MLP neurons of a small language model. Each row is named by its layer, matrix (down: output weights) and neuron, and shows model dimensions 576-767. Each number is 500 + 40 x the weight over its row's rms, rounded and kept within 0 to 999. Numbers have three digits each.
A block is one neuron, or neurons of one layer that tend to fire together. After each block is what it responds to, as a language model described it from the Wikipedia text at the highest values.

L2.down36:522492495543459520543495467422523498434552471458557502540553555516495474526529577584541500522497538492545511479492479507519444572508495475574470504475487507404494596457464531475501633474473544554518526514442480505464593522506445497495470467561511449534464429461517494463519531430523517550543474506527575376543471423446540574494511499577526544408458477497469469495454383527493437501500517492488509572515466484513523457477520469534461493516503450550414487487506501410447479494476461536530633500487533568448366476461576389544507486526513475485472542462473519517546574512532438621
L2.down51:399589392517502482511440510500468484495524472471611411499546552482482497458533506472541490499536508527464506515482443502511478513504508533458511495482518522487421541517519526441571442535542547483498583459573486484501450504469521513493510538520446477528480469512592494477528619535518521528437492524461510521496520559529495523500510563497442498420522530502503466492530463473412493511510537463520464560573505549476476502499471531508505503482460519486537449471460442459521464559506482545405510501555502518502483609555507455447531535521522533471477470540484520480458471509523529541
L2.down154:511491455527478522568402481523492474549511460462570509507499509561593513480429520491562464550499544541534503494464407505549504537533588543477583531472504585437444486420493449476541440470453545464485511465481455524480557558503482497484501486563498519499436511497550532497505575530539469506438510511540536501538536535550515495532536479555497431498476548515481457548506450458471518531555484525517531485449469410550527501444447418545457548506510470540477454481540492518400446572529518509476523496493542547573489548546429452489446474505501544525516507485423488368496511485517578583
L2.down353:394459516505547501466518453473547517515552531557489490468502488520512511510510497563486475486530506530524501512489439566482514445544532527478499518472463485464527516482472452533474487506528444507488539454523522443500464552474519629570547530497526498503425523503483555550455518528465480501451496498528534486511586516511512500502453466449433479507442447514460454543516546517421486577477551439506474588507533504456489570398411480476502483496508491517454450564444505464496506459488481576536509491495550496483482511478536515493448531551494500525416478526525460501414417531524500528
L2.down446:544537392472580447414509466478478515468447515470516503513525512436552443454516501543415494508485472467475485508488577481517550479514500476523477502553564423468457628483433565509477448547446496439422516483522535529474463512487498469495490447492527530492553478510594518528553502590493570507497470512465525561555479517552509519506501551532478509491454593480474503469584478502509528534522511508533456435566495537472439529542493487567462522578499537486515434482516495484477552590502578464433534471488483529507557480444510503483539531475488580499547540526545505492517513580492513518
L2.down474:490520507563495504487489510481478530506506502475555479492478403522486563380421518531548510511568443502492578569476540531575547482498543466498496455438568498529434522473470478451524513461488496537489471592460498530535544433477523512453464534578545529621464448520524518517530517475488522556495537491572516517496461519572454480538470528513489519507544488477550494568532486509478480434483574568516523436546512534493510529563508469478412432443465536491466422515542482464475512423495539493441451569453499528549525474496493500502501445530502535576516509532514437425473557513512488496
L2.down922:459529483489468510430473427520468520528541535493424457458522574528511434536489421484512510542502489495493525538412477469525486444526459571533504501512603484470570499474540553450587497508438457476470503438499412442513496451506430543491543494473513471492504515568428447465528411458529513552515492453432524469466457500535554465537464487545515491411520478555511561422510583521495479512491439544483503579552538570560493435469477578486438556544454481452507555488527478436458565512510467482522512498498482481549471522554476508464517558488481475517522454538502480468533471554540463498
L2.down982:562488494476451449502466381486504512447572543521522490500510531474482525461489508503482562566511509554493520490671493506547572555481487463566499456535471507538439478479421471482430526474530472568439459547538465492438451564463469541543542520586563457487512506469523484459500482508411517575437484499482546481556463574529467499500490458514464461457508542512515528529461511462538465516487455545464472534535480494457493518459557499462481503455473533505468528598476481468427459519438601498475492539470521508524478535536495479504563538495487497506494539510534521517429508534454529471
L2.down1352:475474498480574549494436479476522532528460501496540547413529520554551471510493436570485505588572520492489513475477497475514475507468518490501532424469530505482488502540459479527522513489477482572459536522487490471494514508476566529496557477466559471487502523454545492537472548500505428486485596482499485516496477521478521552511490491516518458536448506486472481449512490547569520559503474481512517423485398473480517544543460425423518554537453542581501501538407521462522493492488491517466530493531488526539566499564518470507476551469505550501532457460500534491546526497557531503
L2.down2078:481501528542441613509491560480497497560494507581523482395480443522468460548538467561496485557516550471488482474527522427524461489424454514552506520430463473489519513460519499479486528506423457529513531496446528465535580580521591526445451468477510469520455507471553440485561540453489510534576532515536460525482546499463468545498472456527484456551489581478567512487434422484492457519480505521524487496545512465491530501512448391498476526521499475538498489459439463502440562483489500471472537462492479577474450553512521482464465520471531463471516503561539508421464485573457515512
L2.down2184:559501499450530520533460501503537431486547535496533476437474463563539556427428504551493510502480516508497513478523543505568492528400444523512539455540441402580458493497498463524506482500512510502487571501468554469484463512428605502478532630553511530435476466499507429508532495505491518465475483481508430464550478480444504459467518502534477432466525477510421538492521498464523498501540487557523482489511457507496436478545575488543525529489462493469457453498486466518463465487474542485453548490520506509494470507511492497531468485476548546509447478459558530444483459487579448482
L2.down2232:451530454540513493573499513424459421515551523528471446477505541443583489585435563472508507545538570518455560456479501539471446484435524454435543507506472500487533515494540477508538543516482436490496511465490471487488433467505441475523525489467506492452534488461567425575470424511516540543512437566476450426581513534528568525458489469455440465578547439474496485457465566520461408480425455419530478508557515479510473481485510394478496604467511427466625437541508513498476515413501489476459495492461462611496491501449541413491536468484537578404468523543461492506564479505469477529
L2.down2393:521483567505480469492540535501525500496525465605493523520430420537520433505415463507492464541561524523524478539541549526514488491486532541507582544449513497495508517451481539478479474516515531546496467468509486458390546483535519520456429451540488569528494563493504442540540463479539444535446411504482515543507499459434533487523543514493465508445491578577497519482523515528497455426527482503391490482527505389482524549526521497552467487529500542441529477480509498505500517559547505572597473547441401521466534465442489493515500522451441542537487528508546484467547495505505500523
L2.down2483:503502499486441438507514514560493452513524485512500487471493497528512503393534543497534470560533548500500553549465523525447542508467477479506435512454511540506551511474507538540469448422501541510490500469541477533466527516457563517517534459478506435493437474410523456542498496483518497509483559449461489449481424563442410431491510523482506484468475418506451502511524536550525444529466518467503505508459514510505562527464465492534447602511481537554434573489446463510498404531534498529458517560489557537515573490475486521491592552501496458511452495483542535534515593503504536479
L2.down2533:510473527477490504549514492490598524508538517497524528500463511558492479538471519507511574532430482486462525513545548531478457465495472494483460474512484508521527537525440517494517513518488459518492571545422521509432454478550491476513467543505515547578502455480570439463519481488464437532514530369474537593550490465462506496486510444491508458468449456376510421563501500507537525519473445536507472439463506512466446425467464436539488446477446485536471500494585539521488562515519554483490457580503537579473462470459499522526487461416595526377440557519486503490492517487518446517
L2.down3003:486527532503500555528467498532512499534513500478532443412530430475449465434524467580540500498585474533461501491534570560531556511536460506486459488487509584512406500509417519513577477460506453504495479483485455515512473524451570526552502448498548495562420556410511495493475485536492483519513490561518506504482493488485490531408454526442504560466498500476441558541457473478503499486574529493583456461526561563551504562500487480452467538503498486453512483458491451487489527413525484505566516510499541537481550429499498479533539470628498455525486521482526484479526437539509625522
Description: Compound-word hyphens

L4.down1928:474531502503488534436491554500487469489554519562448450501550572536529498475441496537416435614440466533460500476541567466485505499440513537480517485420573434507472549463490509497517481495510511446513508476457500489450424506501498474513516503454542495498474494519481468466472534497520544524524465488506530465546529453500555513475539566482517450558533549569481542491556509515441555416532450569544448476449475415507444448450494453492570458516454458461420501486534459458456495438506445498518490567498508535540461460489462550510528489591490437597486479483398539521564541559445416503
Description: Compound-joining hyphens

L3.down2464:535531475469565488483482526520475483496446449476494518377495483445513495421458575508490548511491427477511509548486544507563513524546497499480494411488459473495555487492452431490476516548595509482499449517509455453570459443521526486472490537518541461558523519440517465487512508546500467540538539434530525520496502638490498495512531526492514423508560435497481562535480565563480525511570515558520476522513573404441470503496485532478433460490490541518567505554435487565501456464425519485547468519504505530471484417516511476512493464484478513464532503545479538487557482475489452450
L3.down2500:515504479488452433494527541482515439470491583503559460511537581463505476458483444513543481505485530448556482503453502600496547528566521534539482477458476507508419549503517506475491493416434451469580469553492514549502496533512499449495536430471486544440495494498466514452530523479489616503530473502532452516480549537477439452543492531527524457499456541509530492474543479470498511428471507525567458556504460516489565469499604515490441610557495466491530522504495499536539472484457459508484527495522473460498533478550529529449463534515516483552502475494493490486492471474546453542
L3.down2873:525416483483463544491466465511521528507509447474459519472438511493433471450537523499568562493499546504487489516516511553514593518541445498497466484497564523509520460448495450436522500487458436512510517495538448494539503523549484509516511532537563494451487546521482481467433524513461505520440485466546485517488517511439492537485463471488508500448553507510540488549530508540488453539501516473555463543464502482552528430611503497468435405510499520525444542514514477573525452424425502497532513512433434490478462526480519553466500564514455490508511554487511458504465427553426451491
L3.down2981:496527462529477471464447592489471540438499488510526526486484516450478525376522474498501484518497461502554494527459424500527539479467481507529452565515518467445467523513473550526481457562524532528502419511481426496535476530425582507516489532460486462533501510531566483470487548511560481476441585492512475453528549518468571450602518539453518511457526477475526523534531514514540472503457424527446451523486537489504536483486541547489455492556492451538529523503543500412467486545536616500543553576478520471468478510475512502509554475496615477463453412519453547479484480572422548519
Description: Head noun completing a predicate

L4.down1095:487475480489446494479554516509528540518605505526572457481451476528514488512494509487562463418482508479405450540540489525557511518414436532533464495548509521547507561492530551525535453481530460474497482569596452448477561516485481570504543489478475490492467481570489448501500507510518479571495513466484554542501514555506532518553520530500481511464515505519473506519521563483567497536491526459497570507516459477519483491500507501486544461562524411533532443458535498529510537531467446549415541465514459511535539501422420474524467555567485491528441447511481444485517564552448496416
Description: Mid-word fragments, number hyphens

L3.down801:509521456502525568484521512496468527415549552477464527531486452528495498508526496502519515504462534434472508521494473531498466492516500471482488471520546463550449537583463469514475483497445476480508473457454498459501496555479512527537427444596470430562550489431511487486528505511464430496487557501564455500508558566527501490491485509473583556526444594546514546558543483517478485456513523509541468529533521465462398475523501426511575495548489510481489507464473572460575518537514516600436444444518558535485445545434485450478519542486422508531483492489533529648536535429505495535
L3.down937:522448447555481545525493495516513533536461507473440562455472511532502477554503503520493506503510530490442568397451483458395461496447511499455549526488570612530464464508515427499571512522444546477526474428518446490488456453499492503500538484508521550435532600466523522556509502508559455538475526483525448523504512447541475526498473517502465513546518560499476512480420474445481621554458526510469509474506464459450470541553492456548428494491442546476509457523440471547415489504450528524523469580488450551437611503457445556524462476478575417464482520435458441522585485546488514517
L3.down1471:471509446568470518486562527479484556450456564464496539489550511542518487436554555524498532475495489478501485467561497482477555546478547523466491469511448468463508478515508489447474477561521516487459456489528531514502490446564489414478511569507546532487482428541510474476526473495510455525433525489539517481515531476500489451442487545482448499485528537496538496497435493549513520541531517583471496463497470419473526596496499496558491424541514528519563483515514497499505543533448517528442466543498457514522505504514538562498553478510536504429473478409442511548516454490505517465
L3.down2511:445495456431460468514502517531467458530544463520501454442574462531512490555489484473508478500530467505516523522471529464554490549527559416463525521464476515470509507428534477488461482458503532504516557533496459555528482487479565471430470491549452546464535509516538419467473516434497557513537534426527474559482502577515459458504531490600421467515508464444499409466464520412554527443511545545506469509509544514506523505461517453512494491523539478490519446504466556423518496479531493508550542464471440575522478393504430508517550586500485428463444520426547476495452428449489559528
Description: Hyphens in compound codes

L3.down558:518548542543519541539517493475544479489533476564531445493594454552469517485456522499480490503500453541449530527436457428460554461504475551533483404455515578527519525518476521469509407501511492511504505498526485436481491476601499566469465485476495506588525489389458497486453549473505495553541462480529494539488466484434424525495504536533496484489526453454456539559523475492476454490453579511484499452432490462518453519453481453437501507467560502439526497510452488471523485535506487591468538432428590535512470500487495516494490467521459449500482527479539488527470408565539551478
L3.down1399:502497553528463486470502439451521481528480515579476528390557511529523540451482480540453511521625445480513539481496481467539529509503443553561517521464518531484417534505511507469552489542526487518512401468565507503477537477494525516512502497453542519506533513473475417591481516478507533457610535527562421434489480556489473523529445542470448450443562525511495505499502480528474549491440538460581521414494506473488500451450540451444543553477528516522512467470538456505480525516412426527533508461515511572540439536401457474443506522504461482489472462448492551517397458481537487512
L3.down2198:508494459549507525499482524553561578473445474469500524493507488485489492483475554517525568484509499503489518443509550519384581488439504589474484460485477498502488453529398592463504488470481497552510486540479565483531449422484582572446577458554494458557471504438492446477531492528568505502543478509546490458442502505483449506450476572508450537486481502483483483503487473532542513421482414531520500444556412522458467501514463448455506508505449463519459488439505507469500532450527469439555431503505498508595509471547480524507439483523432571467540465587448494559449482554506431507
L3.down2812:540487474467439530588505564501529488473531514516486475563553517521468547421523475521517485481466518585494599465449495474525553447504467573410487512443562468491450518531522540461588464514467498532572466466532496523513437527512582513589472395475471513504491547406420482499494485493482526516463539520512496538507567508469464508496424484498474443483582593501572479485516551527530493485404466578488524507394509451482581475487482489499461460535570505449577535446495469460476528541551515496489441534483525478570490475502523445433553524500509421503521522462469488508509489547512463504
Description: Joining hyphens and punctuation

L4.down1975:521439475554527477441568546535579434464601512486536465472525456557419512493501461554487489463484525517497516521463502485554495448476488495453433495510496499545544498503527573515483517467480467540543552505491563514508501575533515513592538493458530485493512497572500485492437486507537516489579584519525476527525495530525468584427512437549469502519492468532447564481475524473498515534473553491550441452510533495407556477458521507486494496617528509525511551533517462598518533458484547571501538521499530502490533452506474431489533562418403476485496500443467538486448519496511504514
Description: Person role nouns

L2.down141:472562507556498561499449549548422500448436467512477493467549525588527534428454538492497522560532458451473507470471532435489486447463522531461521486423499502440454527558431475511488488465592489427483503496460524453566565551524576494479508475505485493537426500482516531455527524523520500500568577493572512488514465508468502504486452541498523513520472530544550585452503512467471504502472487498501489550526448465405422540447553470569480464508519540526524522567480514492468485507498470494524505535503452501546613477480524499550490505465518489529559552508480541524530541573473482472
L2.down272:477538489584408457463507540503498578536543524521422471461487440555465541456432475475502511500449621516482455519561508527607409461483497489531446469540467546525520464505504541539432555540472456400490457443544550439559530547513499560507494494418418423521572499457521494478489527587453507506440492479473401506477458487544442487533537576489532512407581501546542471488480466523533510490481532481553583503557493545506486527532473504509511498466488462502434465455490508466446438449533504491511556485511520512561534497537550435505530492527470469436459529515516441413537617519437565507
L2.down725:545533491484519511427487550487513460462521485540541558515480514463503511537472479542604591539474507493540472518509556417573464490548522459560484483543493504483489485435478535510510525503486540450522510480518422470500483462576511509411529511421482438497522456532586464517546457499467455555490506529485517501518482450467567481597515520544509568536457520535512432524548490436533567506445525493480559444434445398555488503511525496510486498511506464560452485478457564570500558478580485492482493466524460548415509509482573555538472574478511474528518485486434477539517484532403486472
L2.down832:463503495445468549467479481459560517562475512527555471462520518495451502509488539528484421460461488456445474448522460572467456576520553471476492482495475493566497540537480565513473468446452424481530532513522547495506440431504493531487495461429456492432562487433490537510466422491509495497501466568476536534464562490509458474413527466605559513535533480504480464518493436525487454512495484499492490493563426474462507577484503498491544570495527550439492551484477522537520482492484527505403559516527531459492533489424448448450557543483495516492488553463463462513480491505444471473
L2.down890:513487500396539500461491530413527423446455485468489532519469585534455561564459550517579472519512497482609521506503452443514527537507499456512507466460446504485502516496428517557508447506399473525401527490423567402511478483537481537403567522461454527457480507513469482494488525538478482444550545503514489518531507436571555490514497540471492472503513462509456536540497514479509493495445465443468458510469485483483486468487534482553535456471535514489456521507454498599455492506513450503434587477514468478487524471566532440498508541403522486494539512551518590557525553503514441507
L2.down986:456479533426419537465464533556421503494556484517558530497479590497566449608508531515490528599433428578488569459517520535473514575497550495536472418478525504509462508546504560535473500521434504554512461488457508489501457488485499551572406533500477460491492508530455492551514479559579548540506413464486475558493421498502447441578436497480460520503464532487463386435503530525427471443450523486452467496443475477552511464521543470441526521518499529491451529490489476465503568535472444499520507541467574521475466509460477480491490538496428541505549518501568482404527513510517452456
L2.down1068:510552508513512474485434521450533567490510488468457468451506560475459490405515430500508541493514597513527509432489479419487451489547562508508436505486520467511547526560476445470505571526458477576535511500495490464477515481490485487493516544485503496487445494584520464481544542480491494450417547455468500536474407510462522565562519454477496536489510529467465512460535593382547503451492500569507543474570585557469556460506478496488549436512508502452518483561496544460519478571485408499467466549451476506507433524394495480478524575551525483478503477507520504490530599489504530471
L2.down1128:518475495474522611504531527473493512536516576385521468503530407507473452438496500550457536484480523457399470492524526478530549458477502521514514473422521618540453420521499521452540586522486519505514486483470499523463594464490522476444438543439489398549497507440527507412470502547473599486536479563472463501467531418527524460527546494472487513479543530466492423454508490405523517616481515527555500537575469484525481462551584456520457517465534562516481419438510442548415527475584471509452457481467457530503501538568514468474446538549463552458452530495467485494497455441521452477
L2.down1251:475514536476565522502375493457491533447461513545539553406497510555526481536380464530538577441533529483462554522535537465583471491464460555585526497518454519481496494518514501561487484535575520501517513516524497484496534482460530496601496550540517508484529452620506524481513464482524588460558468554498512534522534518442434541531541460461432532548508606532543497497485549471523532455428485480475494496545461439546452510497576464519452496470498518402535578484515482526470522487481560498502458502526555476473480494515503543461523482485499438473515434463506527496565503498485541543
L2.down1437:493519485507503454561457500464497511484558439528424480494532550544562535543504508466561532503453477477493508475523511470493536474508485467529515502504504534489460456501485495454458448491564546536506457523525518535512514504500557531509492472455542516460495522495499515461555509411517475519429497529511521596489539512481463540498478504592582500469552503482496470422500546441537503433507479472487484499534454463432583525546506500519546548509496536466504519381461522499571466448514518509597519479478453522490577494501498458481558428420571554503470525485527520537490520553486523536
L2.down1587:567523484508430570497507443491380508489528471559558499504469500468505497443507470477450430483487453463511461508496489422462512442536505478510498526502496496524518428565470445455423529523512449467443529536540491511520555454542541582467557506485462513442431474554474502621447436489449568559469486509543508534529507466537444521502495481519598552480424504500466531495521452486470511577485475415471563522477452432530496469528480479479440460461554466476484533461423427425477481479538530466454461473484497491546499464502483526478489482467508486540551516476488571481493428455480451484
L2.down1709:460526474521535475494481543476440475510466536492570541427526513507541518454524490517471497483447566572454451502601459461526508463460552530441535484516530522425473487432479539497530437463466582557475451466531560499466515537454500501526520506437527470471560441511437453478447479575513504479523450531503455438561424524474487468522476451532512416522490469508480542545522519446495518515493482447501483552497500499505528472422514425468521557537522621438495483589481499503474461542530558519387496429476513465463456505450540474466523513483515507484464464457451491524496457509519503470
L2.down1856:417461509532441493498496487505506486472524498496435480529427540496554440550554437526545567517432489525546468484467429552472503497500479535527515441550601533543486456520451524527467556479527536508411494483459498502525566502466467496519538449491510502517504541531521534509486524537530503463487508585575505496477470533468402518510441502478532514580479458456517421531485451503493474463456481453454496508530494521470550509552462540522507429482476564518492564514502548470517452509470442550508476454485531465476495535501534485454583442460494424469540507506491517459530503470538487476
L2.down1962:453463597471527424458449446489431453580539487422520523513509505508475488448481490518548491506487517463478500576467471498493480504392495487481456484494458475485534482461532482485533472456465553525518504497512463517381513568539496435461540440445489535475474524472508502552460547512477617448467526475522616457476468551484434514532427466512446432510537476526528476502500515463516480513502559453423561550475489519479496448508508493490549485528461529444545512553567518503531590525514538511509423507506473522527510532470502492434528480546465452466554512513557495476540490550527429488
L2.down2127:504438491516500468553469559466488409517542509550444556473448464511536517512487497431495497477486538530463533450565446510531533445443578517493505466504583504541497529555529522454530480507477534520513460527495527530468502468480530527502489473519439507477552516564406489457447492504466437503500524454547551473525443461430558462568536398563402522468459393489499503493517471495535573495589561531471488490449504553522569506467454604517501522484484596430508511485531468529543499520510490530490428430479473443436519553508558532506489485521469480519471481496479435472568523484474498528
L2.down2717:373509509463515502416586469540426545505494556521470434538478555493524551517569497482497532538497486502542445490589471549515486460471513472529515485520538477514513605424459479512530528520534413510493490493501495504462505430533496451466522520512487543498515469464460568512514490560502510497468413508483447504507527580477576531507377536409474492507558555506492533483444504490519481483471436511510477472519473581528430476509480518470557531539525490502546475443463513635534477517488535477530475500582458430451547521525464516433453502530469506435546525545449501513576498537533480447
Description: Separators inside numeric codes

L2.down15:548499523489574503532546578534480475484530498503517495437516452469495578516470534492435502529452494495452547586590540488504619552520475451519496456372462437459508476549491501518586490505466499512505482496541480569482556543478593486601529589495501468495460484487508548450487401546470495505567495498489550498509480450519503516445533560558432522537493514496508501496537572534466504498462490537542512512482474428507550460478502515520525553517522497546539562440517543430556525545479545587449575494509548529470481472529505498504507546448441480476494543476472494494485535489512472404
L2.down24:436517518539531514520540611522516501565524509520482548438503514497447519414533478556494585487541440500533510552555476475494561540506486544471512424526549517489503534494517454488481573462490473511484518502554446508562456547497512519477491485502507518541535472545493464484548487504517569525435499440488529475561500456484538496519534477462503406483420532558476490416504545452425489499424533445474442514531467413566452503545480444525517550548479433495528551467462520484478490483509586474543578465532513452465573495543508435555499468533436529526521479498488633491460556518514457527
L2.down381:465510506513507573581495498530563492596507516474519510504475461487493489490546503488456474542550495528526456504574483506529518473513465487493517524480465454476476484474519487504455572456445451475451496524529508509522542533521518536519472468524525447587487491478529463402535534589467513531490512566443488517451568482524478553508490580552498536378579478524528449479461454571532437451516515535533488542552492528535383519482444480500565518444442590441405417440535491456524472480513520503541489537538448494462476542474522529493511517470508551443465499466458509553510492500496506507
L2.down582:453519549579517535446461488457558520508516495537532531511481502428520423479465486478526471562425480451513487438590498548503534508503539461492493482546551510483492553511487470513461459508525442520480517557490456510453479422453534509509545503450542429482405555490481534557506529536523580539548476467465445459491526459541455489422400430477513527478461459446536490540517451526557522430425538481514523510495537454543498486517474540460574550509496551474499475447473462540505516569526495533470483514486445522532486525519515503566473531518455500485489452505587534509523512461476517517
L2.down1261:532545525524530482533489486561542489441538506475491498578470525526520461578510546527490513459497442530537538518493443497508554421414535495509501473430524500539468459578521523512493545439426560490525489599515503490485517446533550522521531449476502464549541536463488445384462488564558424481530523446486503447448519461516493506408485573480548474476521524524479507504511547510461493515530539515445497481486473494534457493501464484434569534482566512533496545429474437548473486479527454518445513506532521435520494503498493447512495584522469504543492517469474503573536447442557498432
L2.down1320:472508514541477513481599506471484550541502491521528502463498468534449484404425472481482503550462485486506434452463426494489518508492536480616566493586528557511488455496516447489549531520474514526529491575516540464491524461455497475480477497510511524498420518566458501512493532527532510625538526487468475489554449480431431503559463508445526553517494534470498507497538487465477455590505480447454439497509424536513509493464468474533473491473538506605492511487495463587501510501502458472492470477472504516485543500502481549584511462446485497520455499489469479498477446542447501465
L2.down1321:514454515555451498513540506445459435405516508468520507480478526500558475456446528495602543483530501536502492528542445443504455456471490518512549542521510522548474478514428537508552504412522429499519465507425440521487467604536497512448477491453549585473476484452540577499518423480569513505549523553500462518512495531420492547504539553492458469503501518564491430550497481528512585468545598549447529470489471441485457504579517568412510549495573533544511487471516436459474490534498488478510513526553517498444555510546575480549544566554459486503533497508461493549568546551528544419
L2.down1844:599497480520469547557540498537523407495497462454558533477549443449511489532549509514515506471463427525477556477530451446500471472473465525554515463522463541513598529544523478538540557534413467448545513516502494552542518461487504495493510451432557459472489515506508528479463533492523469535530507475507489535501496516499486542419472526537486530440545539462467503528466561483511498464483606527471504518498541529453527483502540475410560494548490494558487494543435536514500436434510574547482499487460503503481471486518536487534489520459447439421511589508516531489517529455470545483
L2.down1853:523503467535484517507616515541464462423500568550478552489503451528499529533434462474511510539482474511516457590501472475559489488445534535521503503496436486458533495554535440498516516540520429560566485542523414560513534473495468462446523477438566479477466475533516498509471505541529475501565473476468495537489474585467480592473486513457480531423538495436464511484474499466486482525535578529513421507537493466435491492534456502460502509526475449599505481467577497444510443459442497508493523556527466517513507466462517479524565531485464474464516531475516584548596509482513562476
L2.down1910:577512504509524465531537548547513490447511515471500506502483456493467524511485544465444514510515501533490535462535409567526459504494460517428546497433438477448526484525487392504498586509565490504540505510538473509460457539510467475497528506485512424483545442506470463491473427452443546505505513483525558481440476460475486494516523470473425498438523520531550419478525562510493555538467503469475525544516511519490439545479469465511495467455545488471511411524500476556565466559540530481449463553495591488496559512523488473580466495493444420478535513485473524488453524499476534549
L2.down2057:506514576519471490505530488473492520455549495499404466557507429485480484468548536493513520499545529445526465498541510569503510524523566483477464470506514471505418476499507482523442495502500474406501527486525434606456466438465473500503521442416518503547468528488549508508467521543524536506454460410449511499438444558516536548467482583427466446492511494435484420505537445542583501473481493523535502518496517488450543433446566531492571501484584588536510468432498499541543460416509553525551504566569553526487522514512444523503530533498466524451453516513519536458469541527477458549
L2.down2426:525602493492464434445538477499520537490487490551449525496454499565505540518433485493507511445512576525476453513506501555560495472473483485449484556507448476477545521538436439510463532500502505496480532456474480489435471507524516500500504485537569494484432500476552498475566445510530560494514570442497558529486507490492475522495557478512511448455525515497516488393422467499508452521452529538537535491484405542439498418515491504480495511517503489434501524483492506454522572553501497573522531424480501458452533449536515560557530530435455532529474528486466441504540524467532504414
L2.down2558:480550582600484338442501455451470481464530460586537522502501587429488508472461495513475519422481499423517480485496544516549446542541421476458541472548476413516516513510474496504469612561560439441474550539451558528507548473475525476519518489526447435491447479443501487456495520484516579514490475489509527464457494471494499493534441478552561493505509515521461553450445496472520561456493545519489478424526469517528518490543524446494457443548449474526497525565494466473559455552448531493470481548476435562458425463486474545467588466430502457559495542452541516492523476474545449416
L2.down2763:549519454429527548590533538504470494526495496520416520506559448517545490553534536495442450511488538464548506460454476512469492476553493511476550462513499479519473482487500415507454459562474513469525556480549467492543470506495528489516489503498506437603422481486574518424498523541525469537563516532503479483454510507501471470487545479539524590412531497614557458543421572538476516456389526516489584522543539530449523495509471485485526509532517566500473471530547506444499478547493583445422506565477495475522477474620433537446472581541535555519520584536418552542439509521511484513
L2.down2815:492543477502536492454502541557481493541455520462481507550442523537448484637437516501482528461541520488441546498436537475461489461476441527473521419445476544565415471517510487559515525506491496497563551567489525529505469546430537569463545486533518405529499498422517443414496553508497513505491543415530456480469447500466476520506491537564472548556485566459537478448515554505534528511497507520498454506541483517538515461537509489516454493528490528495448494500588512583484519458452486460551459499508484495500477515486462527472547510547553476481545515548422510454510477484473551499
L2.down2964:460574449544485535527483528557451519434424491516544506473537471463546509472487463463521490481488544466490435424491495458565533478517423444492492489507473445509535441521591553504515500546509490524493560542459516554500498462563476520499522486446438514489536516455529496448502511537544483482540490496488479518502545518517470473470511611452453560456485507514489475490511521467500490458493446607528492474561551540445475509538520525545524518520467535486552470487465532481451584505497574585463502535527503466539422464449529458482499515445529502421505530575507484532471474543511553503
Description: Agent or group nouns